From a checkpoint of a small transformer trained on Wikipedia.
Size: MLP 576 SwiGLU, 61.8M parameters.
Architecture: RMSNorm before each block, rotary positions, untied embeddings.
Training: a variant of Muon for these matrices, 380M tokens, 10433 steps.
MLP neurons of a small language model. Each row is named by its layer, matrix (gate and up: input weights) and neuron, and shows model dimensions 0-148. Each number is 500 + 25 x the weight over its row's rms, rounded and kept within 0 to 999. Numbers have three digits each. A neuron's up and down rows have the sign that makes its largest values positive.
After each neuron's rows is what it responds to, as a language model described it from the Wikipedia text at the highest values.

L8.gate317:488491539544497468503454546480491474509533518514455515501506551472534441498502507458538511478507505473473505502500490503500505531508516479497500491449451509517511491468483499549479461475495479469488540507513518479509494512522484474507525521456518504479445533513474549478495528460517504522450498481470491489520520547490502467510489549483467515517548469484480449452473488505504534466499482491468481489545535511456460498476506492524494482509489480501
L8.up317:483523498548480496534547518483507462538502497500508516467475528521534471482500525472529483468496476473461491510513494515548512523526520500491485532461512527524483512492511484453481466511538478504483517497539488515498496478498462494497539493505540495494529534482502529454490499489522472488524498505493515503579486500527515497536508497506506452437507510491538497530503461528454513497498474509456490544530518523506477494501493487526475440527497461466
Responds to: Link to second person

L9.gate529:493470519518493493490532493546475491494526494496511530549535482495512502525469475530510499517491493499505495566513533496517504489459502492548530510470495524483523549546522508523497477486496513461537496532472450524460505510491463500440517491496489495479450498516524498509477489472492502503480464495458496499483498539519519514486492529484487509467481469528456487470533487517525487529485511482418477506557475482491510502476504447496482498459512546469
L9.up529:488506532491504531499492555496486528502505491486466464514564500510499467565497487517487515505546387495496465501524487527533500489500480491526495535493509500504454498540537493499458469514482492491551474523499510532546479514501477542528511493510468492504478478485506485509509486501496416475515492525523496467486513483552532488536506445476460477520550470548493525466501492495526463506519490525491476479492506531511481498510464512508552526506471526508
Responds to: Office and institution heads

L11.gate361:490485550532507519510493530482481531485515487527518511509483492508512525548487522488537464510497514547537501503524492545516501458520537452486470530465479477503469513522496483490456508532517501470531506498503451513510491462535548532500516482463494471498442519502448478521510527506534527502477543509481505526538495503520480543538531501489497448474472457514526517500446520440540495486494496521460523461527514526490506541524487515491525467515490490501
L11.up361:513489518515518491553522504510473509490482572519510513527485517448492515533479481507503458505516490551539477517483512519475497516542519490467511513515494485493489472516482497529477441534552497493528479513557476511490484494534496529500516478525508462459522508489449470546550525570517494558553544497465491505477476501505471512499468514503501450566479459470478511535483485502499503523515537503495495445563499490501530508539495514515484505524504492491
Responds to: Comma after sentence subject

L8.gate210:488516485495520520539476530523546456448489524479519494472482531462509489532484486506490526499492501471520520501498547482493504509549474480486529477478453528464500480511527516485545522497536510481483498531495540520483513474509464521532456500489523506543484516509527492457507519433560467479443482527463513502499496505510530504499525506550535478490488510521520501502453473518467453471503548471491543489473530502499496514439457532527504510520464489485
L8.up210:478500488467447486470493468475483492467514465474507435527506525522500481510492511501533491492449512504467484506521516481460500522495505458497484496485486512499486512495533539482503512502499495548516503493462522510549485537481463542470534465518491499484494525486523474498532478522443465490544525506468511518558495515570523469522547498484497493488508490490535455476495475519487535520530509466486544487520465499501423515488508483482452488519483538520
Responds to: Superlative and ranking adjectives

L8.gate259:562485466514501476507490484499491517533518546499500583493460463482518469517491513460507479523476513487507517490492482522467464483508499542512496484492509488505528532475473505472497487512543564547536534498509459468494511502485503517460493512511498514485543493505496482507518495536487535444461502489485523506498535511474488506499476517499504470486483497462535555505492500488467482508515516461479500537504500528487527552527483550495475511536518491471
L8.up259:496485518539549499492493484499495512489501507512517489530482466524509452488519511487537525498540503540450476535457463502469460525529495526533496505554479480472477539497498444504487421531505485513506483505519491489487506527492496519502491495457470538485492478477489469505549484534513502480521509532470494438485494490539486530496504509469495487507482419494526502520549492498468491503508545475516455550513484528510493479525469505506508517544514499494
Responds to: Post-nominal clause openers

L9.gate379:496502510482532508502508517489483529496537504484509539531513464507464496491488485504517490499496521518447502472505475526496516525505465523502462503525465477517471475521526502490471455538492487517465506510479456518493502493527461487527478485501483497428469530542486510560516456497527525527482510494514506490533523483494519523498483494466473460513475524495461514480523535467514465521447484519507472501564503509521506461550513518498500468556469542501
L9.up379:470481507502499474521576498515532489516505508504499486517492537475474494550457536448486496486518490511523442511529505505516468489541507474478501525510538510482443477497462491510484465498504467503530508486529493496512479475516530512526518482514499529472503477463472473473474523525495486496491530487465458517514471559464512489493489533505515526547521486518473543512503518479525531529461518516481525505529506499510545527488511493514468499506483517519
Responds to: Punctuation after noun phrases

L9.gate457:523489519478504512503467488510512500487551482497520481480541509499532490482498540516496496473517504485517459498469478532485554501513505500529536499536517510489519540501479515490528499491489531495546476504497504451485525478498512487466472493496518448474488492478518506500440541480489503502530506468485473489476508504525428522491504476489500482491527530572485536512512495479488456512500529453512475519508507485518501581503495476496487487494491529525
L9.up457:504504508512494492495487511475463492508518474506539502469508498494521511481473489512468512522529506457560523540466541539520528494475506446472532489455469487507548522542550490487489480473475502441526499484501552507490502539495512528483479512509489490490552494531478520522470516499497497506496516463530464566442529550508495489509509475500560527483527520528477481522457445519528529515514547483496513486541541505521506487467555487504465496526484523526
Responds to: Quantity after approximators

L8.gate415:534507511536491534532523472493471502502507524483436526530506481503502514510480486491497485487475458518505495466456542527554485516500514459500500536545507489468474518535434527499494544544500475510486489493497542517496481473502525439515579503528493506516496494520461494515520488473509512479487465478531499507519506502454479484529480538485469501516520436512501544529465528475490519481508480504517504471493570538534526525495492467506509530481509512498
L8.up415:478473462457530487571517496524485523484517492498522515441530475463496519505475487463487487487448501508544550505564541516472484479525501490476553523499457479485487487481537488472512532498542506436480514496473506512474501498495538465493484493516442483481468527502456484505495482509468487488522529465484490483482529539525444477426512490486505504490516487509584511475505509528534497493484486500510521503426443531512500493519523494508534458492537479512
Responds to: Continuation and hedge adverbs

L9.gate443:525482505463461474507520477448508526495473476515528480474460479503527509535478540483482516562478516514469472514514499504484489506487480484461483513527511511508570473519503488504524495463531504514488491488458531529495481543490449516490452504515494482486527501515461476503477514488469513511485465503465527456472519515504486547535455509503480498472519444518491518546522491474470517495460445476444489481451480520474523522512487484496512500519515514496
L9.up443:513482519507522514510468511499576502508495475492472498496489520475496552492509503488518546508503507509505511459498479539494531528471478531495517486480536467499526487521478512489502528555497527491511496490461495555484477495516417490486469527495517474529487453499483470490528502476464525501458493458492521524507497484491501473516456512505510465535470422474525512488544492501536509498455528526484503504472487485517522537441523456498491517497536492507
Responds to: Section-start line breaks

L11.gate253:469489489501492538487471489524520511522527486515480525483517464496518494471555521497492555494474557556509492478519527521504481507528509502491544459538483531484451506540494493505529469513458523510484513526490519523518516497468498500497463534507467538522481493492491509456473507507484480488463506516528502468512515487542437478508536542506500515520495539461496485515525526532436485562464537487529477495452560495482509516487490512535516521541485497516
L11.up253:488541479450477496446526463526471511524488515512469518483548465515491498444516547467478495516461525513519521464530519487539513511506551506501503459539534502521519474526466508489527500495476508548484471513477501500514489496490467547501501476508495522494526493491505495498502474510510505473485486483528500510529494461473463467485519501494532542532536528464529506482511551532487489491504523535559506522481542489493527517466425502502465515505472510527
Responds to: Appositive noun-phrase openers

L11.gate138:492487502502458461519474503486463493513524503493513473530509498466530503532542461509506486507522535510523529482488500501436488526500510499519540518498500527546466479472532515506488459566486515486497528539475533470521497529530447549469537511520502498519458485547485509508500490494457498502522514542493520472458529482520465494502497513487493492483482491506533505489570472514506513517544523493504460494487503477510497435495495474487507540472460520526
L11.up138:493507505465459476520482496565518542531499539452545513539485520503490519475514524500491491517545504507510530489569538495477483522484468486522467535509513497425496511484506488492527454515465487514483501515509493516465524544475487513465495498492536555457481504502473486507497511479487531539493522498487499515494511471519492490481558527507448499516493482510494498488534456465465489516520483507505546486537495486499506459527472500460479460470487505495
Responds to: Institution head nouns

L11.gate383:549485541520484491494551551518468499512497505508484526489516522468476518474532463460538486520533513547488469508533471531517494514452501489477516507480484519474452492523525500515562478459513462499507520436450526514514512495529479497491502524546497532523485536498502539493443522466515492524526491501496514539491498482520497482499510499518479501467488523484470524525491500489449472535479497503476470538484499480534487559478466498524527504489553536543
L11.up383:502583518519493529478484448478474515513491535479474524512479510490531473474511510528517446529500530480509492488508526522520492489490481454528513510523497519512543478466547517512515482472496482512511472508502464543478522482525502484481478525496461514488521515529472546539492518469534489503458475537499535495507505544528476495474485474523520510479510505441455497526480500502523468501512475508525467518441504479491460535501471507488505492504502481430
Responds to: Means/agent preposition "by"

L11.gate324:489531490482507493510464514542480515520543516534465515478528463522529522498557543521507500494464494508502479501480470500514514484515494515473448540479475476457490516478524519499515448485502502493484521495479506538551523545469490510509500500497504487482476430495454503499508469487509489509473465523495499487492522495559491485530472511441531506493486528441501514549434517500491523463520522509532515470505535482460481508497501482473506486522477491493
L11.up324:527484492532512551505520501512526506450513536486483498484506513526492474514494540510472498561520500494520494511492501523509487495496471508497491503480537497456451467528514482477524459516534457460482524506471494500543515500532423466470519464486485518519510547476505480486516518472482498460474494509519504498496510485495509491534481485467536517504486534501482490539505484489544521537523493509498512517495491489517526545495512536519458474521532465555
Responds to: Small cardinal numbers

L11.gate543:519528501493462509518440480487527489551490466494550513477512459536528522502483488504546543478508495488509485525576484507492511475501485517491501485526513487493505542524525447478532525528522517496480473483543513519513540445506475481534502503480519501476533480506499499496481532511463459530488532513478513466472490499507481514508471527542524511486478500513484468480470511500513492507495483501465470499487522502477483501502518497480471512514510480488
L11.up543:519479497497533481453485519503462464502511533519490485492485467486470525547492494499543475478463501539457488505525498480493501534561470538539458493455555523520497541482523480529537493528510473482526532504498527487483510485504501475504525510482481550478464503500481535505472510520455499449522494535502509544497533509524551485535497490489470491511512521467516506509510526546517529541500520465483498502490464528573490496454494490456499502491489549501
Responds to: Sentence and heading ends

L8.gate548:514478472524523495460450518490507476509489487501507488515526517489491520472504509484480521466537527533464487505538479472546527524503480511493459493480483490533529466481513508486514497513492475514499499505477483520510511473491502510504503505492507505547489528530439453469500475519491480507480487497490485500519504489535519524518489482502518455509529498496496498532553466548507514496495464492494515479525506501491573534458430486516509511498528450529
L8.up548:453521526525484490494477488509488497465500526476468500535498476535495519512495525475476491479472472512528533513523477531480513467479525487523539504535491510489508466505479462475459517486470479522503489509527470524518482503512503481513449528470494490476535486522500515522526459461469522505478470498475466486541524476477467490488484530489493496544492558480539509446541517496509553440509455531502530498512437520456480477495487493538497473507494493512
Responds to: Election table Votes header

L8.gate241:479502471468527527502482513504515502507510482488520546513506512476492505541492518510441452470517526527528446481506484494495512525479504507484513467468520533470522507504527488492499516463517494475496513525508482492476508481477546507508518496523514494506448496509504539507489507488497581500533495496489464479541536481509497453483507533505514502529502496482503520507507512468487495467505486475525501463489493543470448465505492530481517530543550499466
L8.up241:510476489458508496480470496466541514493520522504491503441476533474518456525499506499521462527519490522506518496553493493478518543572491499496524508508523502492502457537496536529505506509535493501428507503508519450552493517484509487450487510432477506484552535522473471478511479553552522503482490503474531503530476547496502511540494479466466486472474520480496532498501521542502502507518565531505531483499536506455526469481464497511491499512508524494
Responds to: Block-start line breaks

L8.gate455:496491482496485472519530537533474517504484501514530495513482514452508491471551491483471485474493539447505467453460500548496540477475518517519505549533494493477518509523484519504482544489482472485452505486510470499531513530477502546503510499543492500513505468469473481495493556525534513505526512482527525466468478521480513497509500490507547529503536475498489503524476483530482518471528485465523506487486498529500511538512503501519539511482537515504
L8.up455:487561479495542484519462479531503504466508484495504552557515489505501520500535481494557473453501469502517514490459498549516513516504532513508506510527472487550539463453467497519494531510524512460471507494484511447473503492472487506518504477482495480467478477505516517495518477490520471496482518521512544513478526507504482489466524527524519478506502540496449492503480498525474462468535476483493513518470554508492494482508511515497526477500500531545
Responds to: Time-span phrase builders

L9.gate208:462548525534500516499499484525523455492515533530469506501519460551494482510494487459501505508514494508493537479525542508497541516506503490519497468516533507471499513504487528479509532504449456494485508537477515507493459455482496495546472540522497503516513496497519526547443532492513484516504499540445528495525520521480482494456509466498502472505527484510463480459510503509539505475518459477521509481531528478515514446488503496498476544505543463521
L9.up208:490506477542536499489465466514477468455482525470526519520510446457509512505519497511500572481453500486501470454500484525522524501498512486526479500504476461449450500516507508441504503525459452503495452468493535491538500497500508536488493488470469494485485541543482479466470470461501522525464487494525503523519527503502501520495499474467510521566503492510549474544514505543531527491490475528475526481505478490526512498478498500536514470516510527482
Responds to: Table column header tokens

L11.gate32:484477487480497533490512494503502456497494495485514521491512499471485502483502507551494513480536477535531447460480497535485484484536544529497496497514457484512469540497507513506532517478506497526506474453493477542462517492527491512510518482521474480469505508495475537504492513507515480473501527523492521494499493534494504548487514515558504488480471513508568522455524527469475549499545516526406548494521484487501486479493488469519494519473492474468
L11.up32:507520487499515472505542555489492504504499512534501507521558521492464462478526514486517466519496477513488480489510530513469478502468514490474505560516499498480486500497523524503563503558502477517501523488462497494473457489531512530501495467503465441479539499485493504523501541509551539469531495503536552507494471488500543482485461493503477454495495501516503477486497463473496527513500454527454475482515517531561464515514504482504501514503484525485
Responds to: Title-start position

L11.gate331:516512469477507512535538486538531471497511484495499514494508479504479446525492476519497516506514495549498518568483503481503510521510514464490459488501469454511529459500480506515496578514511511499480470503433530513558506463492544504500529457487481478474524494547499441502542485449496454499481502503510498491520499535482512486473495486495497502450495480468452462498500541535448504483486499479478484501506516510530490515501505515529492489514486472510
L11.up331:500458458508523455494490489533501520521477507504496500473477457528468470493519449533418508515516538533510508502520517510507460479546501492505521459470487512486464478519474458506451511500516502495480516497510548505490520475507479531489481473498507463506522534505427497501521465525466465491503462512509526484537522549484482489475505517472516489483512471483488508504479504482494486478486482510473532505436511500523460500502454503473528472510495488490
Responds to: Ordinal and ranking words

L9.gate103:474534484536482485512498482511525504511494542478483524491502479498450478523474525494505499469530484540481487507516491475530526498499533561487514530530459483495509510466537515503529475525481495499478550519487482473485499467462486480520479483515484510532504481519516485478506511520497493456452519515487518512459512469479444506494521517462503487502500511517522514501520478506512478468495497536489505498496480515468525506559504516491474456459506494459
L9.up103:470493457518490509509421517457486521532475515495523499504491479535480523511535513515480455482449496493518476507502489473514506477516512537523504504562484488496504499500493515494495436515501490514465492503486514448468522521484497510511510459489470499503507477511501510497489487470505493472470531511480497488467497489495472549513476504470510487484506485499508492509500502513559494496535497504561489499524459535487528463498500529526521456533482495479
Responds to: Clause-continuing connectives

L11.gate489:506524505477490517539520558449500477456457532471514470500498506513522523504517453482501530552483509501501505519501463517548542506505455507494502465515581525485542576508519523521560487466513499532476481546494533510495504496535533489476495489483474482501472502523506536512486529489536518475527519471513474471501465519504477476464518541459507504509477471455502495490503477512490519519513450492489466473526539488536500484510474491474494454506473523511
L11.up489:478505516462481512437514505463496495506474472470510543477501519493523557496506485481466513504491490510528485465520476532478499460519504510486533472491505495570515547509509543448489458537503486488491465535494498485494486469519474544454515430455453492460461501514507496516492509467512538501517525503524489504494475505491473451480496530515495494540515469512508507505529511505503474535492508520471519480501489502512472494490502496486509402514515523475
Responds to: Post-heading line break

L9.gate109:502497516497482484508502498478474488487538486514585502511502493513453508456513505471494493466513473469516509557453502504506481516494529472481446466532512479508505526507504453467504501478476502496512493515514497532480505501516525490474498491537479542443506498509511469468494462482561522474530530500459547468525484477461495493493488501482495516535475483451498490499454492481463492478487488519521475516486548544486511485476485532476502506506491474504
L9.up109:511490501454530511489463540501496481455500555475527495528516472497512509550543523505487516538505519501511505518488463516522500517533501499522496527519565495465497481520450526480528489480511491473519501505472487474558517490523522444480511509512493488526512518522477504493532479464487532537489510529535407473520537508517472468471517535514492507485503446525438564496489489467499517486510501513529475503483462501492485486526464466538512482512460518500
Responds to: Predicate-opening verbs and adverbs

L8.gate573:529516479523468526505511518515494496500521487469508500505497450494498572511520509554491488494453475503470509520523492483503530502511506507488505517522493511469482497526491528469516497499493536503513452527476522548491504502518474465469479515520473461483477453498522527501487474450472495494479510540502482495505480528509523481535512518501511516514495445505478460521491474511538500536525555555494479526497532506475529492474480500523486478503512518518
L8.up573:471544511511505507508518488492495482512502506486513464500502507507490509525502443486476494529468507500511447491530504520509502477534505503518470510519517501474501516503476496530517523493488538569533511504472548526506499484495465505465485507540490482531479518552524492478517530516516530478510523483484506478465492486540521519493476484502520463484502497511475497497506498518479499513538472515481515464495512536495523485521513434525458508491482525482
Responds to: Section heading ends

L9.gate284:537522520467483477521519487485534515492534492478518497488508480509468520557458461502555489491515545501517494526523499502532491534475504529479480467509477535537468484532521492522525481496505505523483530494499496501514513468471530494523505495488497476499517532491497477423511509489502509437481464475475429500505520494485523524501478511486475494508524531527483488511504426504537465452495507492488491471440529502528497482512519496452474500540496525513
L9.up284:510519503480453497493474530466539523492516479496532542468508487469535467491545493500487473519481514477565484527527460433461479516515459491455488537493509498502503510494527461508498486468502510526525462472524513493468535490539545498469471507509448492499521472518508492468486492480497468471500496483524503492521544475470507511570484516515513480513466474529533448484476533478540481472518431500487482514506500508510466522509498492505519510475506504491
Responds to: Predicate start after subject

L9.gate288:462498512475489468547499501506529458493484537487472502497572475449511482523506515518470457535500499571482503530446478545513500519484463497526471467513554474480465485488450453476506486508490474533488505502486500442526511500495518482491511503494490459508493459485505576485511465518547498511491496470503509477510471526504539510464471519451505491483515525526547474494514507504483497515454503486533536518512495533541518458515504511521524465496489481485
L9.up288:465464539496495485474469496501519500512509496532456509535477530523492455509504480449507508470489458541516508523473477520513530475510510491482481489516483516497500525526506494521518513494539523471484509516528543503499578528537516449445514496490490516502499498480473503526521524522508492513520481491499468486484452501522520559496525500480495531465517534472492503530491494516514482547462547511513486499521492500504522539495501504505496521513521449505
Responds to: Ordinal first/second modifiers

L9.gate524:504508476487512528498470485551492543456499477517528476489530523521550516464540523493490480501492465502496448464511516491505494500487479507494508500486481532487495543519534468556524470488495475526489510479496539506478506544479475475537558526485474517529493469521501531524484547495525508542548506549429474515477465512531507482505515526478517482512506536500472487516503509551511512503490521531499486502476547478502497504482488498474550489524469507483
L9.up524:472520479494483517506477471478491556543474530462441525483544490485531470503518501491499494471494492513470536508494505535526463493531523471496504507520536511492469507504516523494561487501522482521491516479492523463502480529476518509512554512499530512499450520516499479471472545530489446510459513529502457513504486467505515524531539513497497498482498507471503509505534512524520522466477499506481505489488533481518494510499510533452546532504481525518
Responds to: Preposition before a recipient or agent

L8.gate518:459518512509502518482485449484501484481490501503545515499491531507486479535467473484528456485494443480481540508485497475492561497482493492506510485457501491510473467522537505498498521516506543460525522536504497584517481517551487464514492480489515488530499503478493530478446451502451502524481467505508500484497540484548526527493514483498497511481499522511447475484537509500550513513519460498493537487473498471530501506506521514477523442489477494482
L8.up518:546491467473511532461527495525503470480544514522475509513477539523495496516501526543534509542530540470478470567507507511523527498475497470516458457473486486505502459501494495501538526537506481503499544491530471499512461452498439543455540488477465501532437484529499539478451491531490495475523537511538527500482520538502469494475459514485458536500508473471489490513524528502485507488534489484502482507502491526536520542511502481473470486522492487533
Responds to: Participation prepositions, section breaks

L8.gate565:496512499505532504507492536524493506508531509482463525500466468505527516523484472502544480502509518485500489539539514516478521499534507531516455505507537527496492501516521477507518492478503520481476535523496551484493462511542503526515443521549484484482490446541510497505480501518541521527519506485505538544525525480531501519483540516458540487483507475465507505484517498488510491506509501506467493482532502498535511472548497501504542499507507503514
L8.up565:458491518485487497496481484466525501498503477476515512513489485510533513510489467441501506518521490477463473523547497494500477489530472497481486495518564550522504497482555479499488528513487467455486494486479501507537506498536491551520522491517504475497495495524478509501469482457513451515507512517463511507525476482496528545497501521509531480477500457483465507540543492496528519491520506537462487486508518522476476492521448528531577487513499508533
Responds to: Structural break or parenthetical opener

L9.gate80:472499516516465523542530485488525473471489483474514501508485485499552498547536512490505501515470488511540495507512509511464463519482503486493474525500503475522487494474525505509439549473526501536485518522482479529490524468459518499471495512478482527501504516539533523488476488450477483487492476479544505473520484513528520466457531444522486465466507461492518511508469534514532480507514539495482531518479476446477503530478490521479537500547523502484
L9.up80:473505482479497490532515533492495526455499492472470524497491470548501507449554488544499502518510502532558507539523535480487476506510498492504469543526476509486476498461512481499473449483537464537485532512528533498513494539496491491478510508489509517463544500494525524494489489546495516550482500491533513512510523495485538521506470471516530474466466486488482524465486517506489499485527495496504500514502534477496506465461488494529478469534516520501
Responds to: Appositive starts, word pieces

L11.gate228:506496512509465514515533470527525480499496467486513552492527455501539518503510507523488482500487472460502452499518483522502523539480514545503509496497503463485531515471506518516516523534537491496520482493484499505487475512524474554504501491520458502458502478529438462493503505494510481472526474505472507467508565516534509482486459503488513471434550497514487509489491474510493522505463485468508540509509485501517502523545517504509474545472495491515
L11.up228:501511548483467517526475479518487500519467487461500473485542507508506509482483505528468488491483483469469436495539507490477521477490480514534505489511541462439507482510490493475517494476497555436485482540501515466499548519511477522520495489534512504523548480486478467472465484533481536499483528477540491474496500519552487492514483513496523508494498495519462517486498485494447501491502522482507490498500467493561500504443507484460514518528522489506
Responds to: Biography section starts

L9.gate200:502534494474456531509566461504466520515517549478452502517532476510492473489511457471508447468545508499502512523514506511443480530542497502523534509508548491515513527533484516499502458498496507467468490520520515493489496537503524477543510545520535542543529497456491505482483521476436484503530453515504532523507536508491515504534497490498501489511470485499484505490476496515498515482490473494482537486497486564538499486558526506542518525519523514509
L9.up200:470526497434476490484534469499483494503533501501477525512552495514540513522492530549507475484506509540474521519480499497464508503514469489459526520514503533506473472480530516519505511480485473486487543489527490482466439526507514492493528478519499531504479532479453523454467494484509524451529520492502525528524505496489506464516479499490481471527487488484472496517474448485518504505505529473537502496493476550520482450541566500524470481475487525543
Responds to: Blank line before sections